config.toml
d_model = 896
vocab_size = 8192
activation = "swiglu"
bias = "qkv"
parallel_block = true
init_std_down = 0.0
beta1 = 0.9
beta2 = 0.98
warmup_steps = 266
decay_fraction = 0.751
seq_len = 1024
train_tokens = 902600000
steps = 6887
MLP neurons of a small language model. Each row is named by its layer, matrix (gate and up: input weights) and neuron, and shows model dimensions 528-719. Each number is 500 + 25 x the weight over its row's rms, rounded and kept within 0 to 999. Numbers have three digits each. A neuron's up and down rows have the sign that makes its largest values positive.
Before each neuron's rows, "fires after" lists the tokens most often just before its 100 highest values on Wikipedia text that the model never trained on.

fires after: " ", " –", "-"
L5.gate1777:477465478487508482521463491479472526472501467491484483522472528513505468488480522494506487497528514471474547484488506512500539471516507493491492466491517510515496543509499521508494521480522549475503463532569499507503485457512491552503500505497520499532501491512518527524481474533519537520474476544505497481540464486526478480520517496483482497497482510480509513556490521492473512491488497493556498548469471487454492488554529480546481516552508501507533500516488463484531455451485500527476506485498558492492508511500500536482514429508468515471509491523476502492523510515519478484
L5.up1777:516529501489429537517457514551531516472531426499461517511515503499511493524466547529464526491491513454510448493493488514507523520517504489481524496481495440470463488490482524481468524475525454507517530489520471506533498535522476528484567460529479506504498491510518530513469508494485492478518477529510459512476497480477493493519488500483529425519549510526527494526453495504504480496502528492526508527473505479456483502460455502499505518501484497457430495453475502467457506437504508499473510503521509528504511466520508477430489499474555513522472502495524532492478458505475504480

fires after: " ", "1"
L4.gate1617:469508511451484501464460496497544509490500481490492481458508530501508488503533549533509512539498461521533514507455487542532540543487491527515522504492551523487520507464471498503459490528495503506499480527477531504529541509506490492472517490495523468487438467471504488486488504541516502459515527491550510482508467504506504494501469466466447476520491501474486464496488495507504499566480510546542546479459482519484445483467489520490514474448513488482495496516490495524499475475454520527489453491488508484517533493483530506515467528502540535536547452505489469471505505501504476490
L4.up1617:516491519540481453505501510515490500495489541484485492495489479514504505467499483469478492536528506443513476537496475490470480488494434469524499508513537472488472534460510486515478492476492443489452497563532515536461530519543529488500506527513489552487512444520518478514500483525497472484496509504543479517517505507539483511481516505496478498536490513543526497488516505494441504516490518476534508497476484486498509536527495461540503475518517533484504451481498497524541443514461508493475472495502515520523481463505490514518501469525542492521484515516482508497542539507507496448

fires after: "1", "0", ".", "9", "5", "3"
L4.gate404:514488491496513546521478478498501470462505548500508503481540551537525521514521531461465525506466468478494495490507512488498523494503514494484520507490534522508535503459492558481498457493464522502450483484455542502533483529491495493477478490533496471473518492495510515508471490554490521492484514472508476535502515527498501466501526519493470494460493490514501478535498503454458442509483516500477527545541489468484423522563493490482509495498496488541493496486495487475491481518446506504468521511513516468447518448483479444448503496496525494505506518530497484516530500548488473531
L4.up404:491504502484503469484455510553524520504521514511490501461492516489523530491543465489492486498504434552518486511530509516501543435512454496489503464504560467481497488495474495460496518515447507471479540527480449461536508515521513508470513490516536472496511478487508521487493500519512520513473518482480502467466500470503480491523531523536553476481515526535504488500526501495479508474487527489525491494500465492492527537524516455559482465529490530482502486466484507507486495477484496440493499520495501500466520515442531467509522503444487525501534461510503513524520507483497524499

fires after: "8", "1", "9", "0", " ", "3"
L4.gate316:518522488507517524498479476450512476528513508480502503507470562485534474489485491504507482491446526472458498520467484577465516479495471484494452508537475445549491500489515508491465536514488487490485496471525502535507475503522499496489471519511488498494504526474530540525533488506489501517504476485534523526465509553498473516457471554493526531488449478500497471522519492523503521516488509483518506482502479451485528522498502483543496506496506526507495516526515483483487505478546499516484511499509477479522527495496469487574532488498552458494508466469490505463488486537465446456
L4.up316:479520482478533512505479528506502495469505509476499541487484567491516495502520512501517464477472517497520466471502474505481503462475461523503460454500495473509510444446538488503533472510470510522497459503467520494450491502481505476467505541480496535478513520489534474522540557499498506489487470510470490481501478540482488531511519490497483460484463522486502525535463518485465526502455533531488506523494504499562509467543483454535532507507509480485470513497479550478543493473497577510504506548514504497548536492510454460500532552471506537520458481509497540452525460489457480444

fires after: " ", "K", "6", "4", "3"
L4.gate531:468497513511481527495475515482474510530504519485568506468511472506501497484531518516499497464496495514456542496501465550486508490486496492572487503511470477489507467480517505581483492499490507530512490484499519481455536547499495480528507508503535508478496515509488514496490504462523503514516487526447477432472480534517509521531542526442521512518493517522510486511505468522522475504512491504538485481480477512488533502457484486525471504504494489459476486509498495521488537526520494539494521526498480488555448488481467449494468538501480491506525483525513532479516471506491488515
L4.up531:463490484496485494575539478486461508483541512448480503482525533544474509508519476505533464457501515521518515508511496514524564509483495494526476464527508465476487470532523481544515487513534479522513516513480521512463517494456508484483472527513485477502483473529521518517542528472485508520494457511484504515498503498522506502517499533513486512455514491508512488500528490503488502483484455506508546539540460498467499489484487465454554523483508523532489481482510529479513505494514504538497493563461525507520474485493471488472502523468507507513518504553497431454478501523491497460

fires after: " ", " |", "|"
L5.gate2185:518507469496495532516505506524499472495547459477498501503476501499514506472502500523491495532508494487527502459505476546485529494524508490490489486494553490508527443487528482519495486519504499496506492473482497549483468506542500485435472513495520493519532512484489522531518508513506531533560545518511492477506470517543490498493512486502431524490537519504527471537499498506472530519537480475525502513542498475489499502521468491509507483505499501500494489472532487453505480504476511494520478477543505453493571535485502497507486489483496500465503507499491452519497486507555439506
L5.up2185:504513464505491516519553519485496509469506499447481537502488464494497462469498499494487486490501499484515495464470467507520507492475519469517543519534481442516487517447454477472519546463455500522468492478498487509498479460527500502516508504513538473446537555488544515506486514478493481520476527494518491501503497474516454525482488513481514458480498534532521493488535525462460511547497538487514483511483503484519524490467429498488550521534495507532485422490493491508537489479494474516473474507507478525487504521481472514489512488531485516495474489519456524462487495498545477466

fires after: " ", "9", "s", "0"
L5.gate1420:452462450500472526549506448510455486509521508487472502513520505538468467500521512542490529505462531494533538497487500502455525492488505525534454525495479511504532512496499578439472502519513522534530519486491502512543502534483553488454482503510471532580481553519511502467515514506493530506494496531476467445477438527507531499504479515485495463462434508499471486495499541511514504488454486506470466529506502508474468553522521523478488477497472486501483463519528482503463523522492487503556500474505480476446508505519532532497492492524493535500518477545495504517473505525487464482
L5.up1420:479467483502511508525468510502495494499457512489508518483462487556487524496484458540506530489494486483487514494483460512479505497451522547513524518492474506538503543539480507515537520502502499483502485536502529527423476500507527482531507459451499499479471510484518491484483528497486478474501504547468504510524510527518475535510494487437499435487479499496466493514480537533493474489489484506524487529470444485514493495458468513502503509487506449517473469506513490488503485479555538493524466468486499482545482507475483493500553503532475527497507500572479519451481481484523498519

fires after: "9", "2", "8", "7", "4", "."
L4.gate1182:505469494480506519492465466503523491454501522519507519520486484514497498510490515510503554465495529501472521470536497506525529478506496511471524498532496482418501470499537512490475474510521530478503455483502463508486476507485487524517487479563475503478512506508518492511505497468509519495470490474519466552470510507536485507481458481505471488456539473467510492473498532479545468476505532526477531545499474506499536485518499522490502506444462458513497544499477490474500520510501540495466524541501469455505503490489525500486473482517492517501505503488501524540538435500484462502
L4.up1182:485476493497537494499505445512535485484470469517479480514515510494500507516525541508491544511461507515455507500527479525488520480537527540478507481512543544510522472502519520437466483471460519479516505474498465567488507481502500498525503516536550494466519513483494478475515494544529481505477476466523455461481524511504429492482460512498504516484481499510524493515516538521521457483477508478502486534554548463497533501517492472520523512475493522506538503549520499504490465515479522473467493518486500539455501514483550507483505506512519494486456511497488508494512542507524516516

fires after: "9", "0", "7", "8"
L5.gate1203:500531519485459475458492473483474531493510516515455468430465505463533479515482483485469487486540514542488471481490489476513493511517481515496481465499529510504559547477507493534453504499477527527472464469473489535468504499506473485506499468477542515475478512519529548516483511514484490528524499467503478493507528425533510489514469505488534466513498516482491488562514547502501507536522498489492530505523510505490524514508446515475496518493485499478532491512460466535464523495532513506463544504531557508512518487527529506526479491486501488531479477509504504481461522486452483506
L5.up1203:527520488440501459518502467473533469510548473518497491514459502516507531499519481519474539516461509510487468496498486488488482517505478518533530509504477509516494480480520515524477513466466503505477524522491503461504506537466551526507501462506473539484459470522500502491471511534465477497497533512488484480511500516472566529537460516500502489491489503501467467560532516481458489489517524510469504468466506518530480520548503507469491477486503492498509498507470516514493499510580543480538489537561509509503524506500463524499484514484506546551498494503481502483462493488497477500

fires after: "\n", " The", " ", "6", "5", "1"
L4.gate917:486465519495477490483504498468554473498480526521504498489473536488569477537508546553474521485496439507488535494486512536452499539453504474527477501480487536511542504527514479500504495486439491481500501460495438532551464492519486521526478437452492455499499534489513508481482526455551517480526544486530509506467484500518490548496512531534516513496513483508491469506514483504508477500511536497501476454504532443524475500485475483515440551523465487496494495490474491475476506517464487534501468475510465490487482506519470507515531447517496536461442503545525498491509534497484468531
L4.up917:484487524508497493428491459497553508506510495560495492492465529508522508494537513482521524504502517496520510513549470478538510520497521493504468525531507478541498494499543475499497510493483509501486534505511490498485497484468500488508485489506461521562536457540522487501510532489484510496462502520498472494495498502494467473499522503500497486540495523535506519488474498481496489520523534509510499479428459538527502523467523543486521511468479527496509496493488556491493540474531511503503470461517511520527525550456526469505527504475519494498548538518496482535471458492511475435

fires after: " ", " a", "bo"
L4.gate1143:445461503501483470520520491526513495502480548499507535493462512491457475484539471477530508504503523527487482492484516551536499519500522499510499485494531516501516533492449518493500484459527550530523499497458545487451525486446510537529468482511495489465455541499568504490500491505456484552514474442513528518461479511522517511544494532565496478484518504487499495530452474489497494474519531477503550500520516507515513506524543503456513473511543514508473465542499487494479529525523483498505489507491496494496497508480520507541546527501499515500511483509495470501534518483455457495
L4.up1143:542549493476528508490504499514490526485500520516519504387527489515483495506504534474510507460466494492465525478487509463526480452471503521528510509492482492516458439555480488488508508507537471501496533447471523481525545459527502474484501470534492508487490508526497491486473526494500463516499509515528539526493500482553523479520539510503457500494561491482530487554516510476486452493530476520522500484462502515520456523534477483527504490510490471466496528463497517500532504534465537523487523497495481489499480536554486542533458559478493512493488490515506488487490499515494478510

fires after: " ", "1", "9", "6", "0", "s"
L4.gate2148:480449526454494490469517548486481532519495492543526512499483498501518483505538452515501497460456535529553524481517448509523519510490493475493464524520475531455505473526524491494553472477502532516494486478514498481453516503516492531464483476522470476522551523512535509499522500517502499487484505512475490527500525506514436448510561530486451526490499487498499484529514501517452489528542499474504553509508479538480487489508588543507520459498480500499460517491532476519494501492475516515529507491547477460492517521479509516524563474473520506507518492508525467482495454504537471514
L4.up2148:493541480494493467504491498472551513492487516501533478488501523517493468510503500504481513507487495479535500533492513543471513451491516487488466489521493513482519512547496483538506555531500520533497526524539517499504490502527520521444523502540484483481493530469482497523473519492509482519509473500447457511466502466491504467499500499529560531516501490497569478565493488500509522551499492530479506568455479534474479431472571501496506496506494506526483492485511517540534515500491501467514498504489477461535427517527460517544488514493541463485479530509465446536497471501497506487

fires after: " "
L5.gate1951:533502522503506464515497530469547527500491520500555514502543541481522493502449494483475496510518493472514551468494514552493536494479500485505525483498469490495558523467547500541521497483492492500516528465517524484496475491488490497516499466518510525546533505503527524498539525502492499491491512498515468470503527497551464482512479498521475508510473469480537476474486511504516509523522526517495483562535455513481486485534513512482507521509494484494456469476512490483492495481474488496481515491546508531514510494499537496484537497538481489546465485506512501507508525543513502553
L5.up1951:462489487505504487561530499493472516475461467484494519483475532526541481475480502541507497507565487450494498465525489495501546515502519502503464526527517482498501479532514492489516535549503477557517501501522469512478477487453473513523497500474494476462524457483497528539472478470506508515477472492469495487481495518542505448510505515520503500528466508529508476518523510490485483542501456493504511545433491498550508509506519463508542524466478500534472470533477500492548494461474484436526516501476545522505484514534489524445472487494509514508488533494500502520453482484450493459

fires after: " ", ",", " to"
L5.gate1917:449494510475500503499516473533513474479486475538505559516502472460482504508537526553482507510530508443516483499524477487498510463495497476552464477465527519490555485520504500524516476550496518484521488485453503507533488476483500510500513465537554459452511551546460527483496502509498537484551514535506470503474521457534505499480498460542482462519444488477535460538525533488512467473495488522506479492523513512492500504527506490494472494503484463511492497490542475529472473486462515499482517503490530456481488432493439485518508506495496467518492518499504472479472511500549467494
L5.up1917:562488462519488463478507450487508544529488475514473478483499499522493472474473542487514497540509496498466502476479473480497508551515513469490518533544526493515492504476491456506550531484498529497524464459498514498479490465531473531535477489497501490513514528478528501500511491463475482482481527477465516502462486444520459500532520522475479538496464483529491497542510497541484489550503505540508509511522492528508489517484461505487526491495488528479495508479446517495496481482508498483440503475489508530542481509479468496497531494510492517532461456449483523549495479462567496469

fires after: "0", " |", " "
L4.gate796:486465509442452490511491464501477478461479538459514488479480511503478539511527483502502472491491504504513504505511520479539488573513523494492486513532470471571502506457511546517510501509537526517513530515484524529542482465482450512494529485552538495491504501502504506501469503486533464499526541457512497536489494490472485502529498483504533519509486493502470503524483515530545473499518514494474546474511508471496500476504511516457511520482491476483488532525496460510472513497489540505476494497501503482513546483481514481557532540484485466476490532484492431540580513488487505493
L4.up796:485574487460502459498454494519477510471488492537542459497482511507501495486502506513474471470509491502487504524502484461561491526513508520485453480488480485543471452485498510516478488505494487508531568499498528468522422444493515499456514493528512519510496491520526526499475511485509482538499510489475457480516497472534511481482475479478471542525551496497501522469462508510524473502512543482532489497490462489469561502479470463452470483485482456485499520501521529474515493485488508452549508557488442523474471489502471560534536525456525476457530480469547487502490490468495494478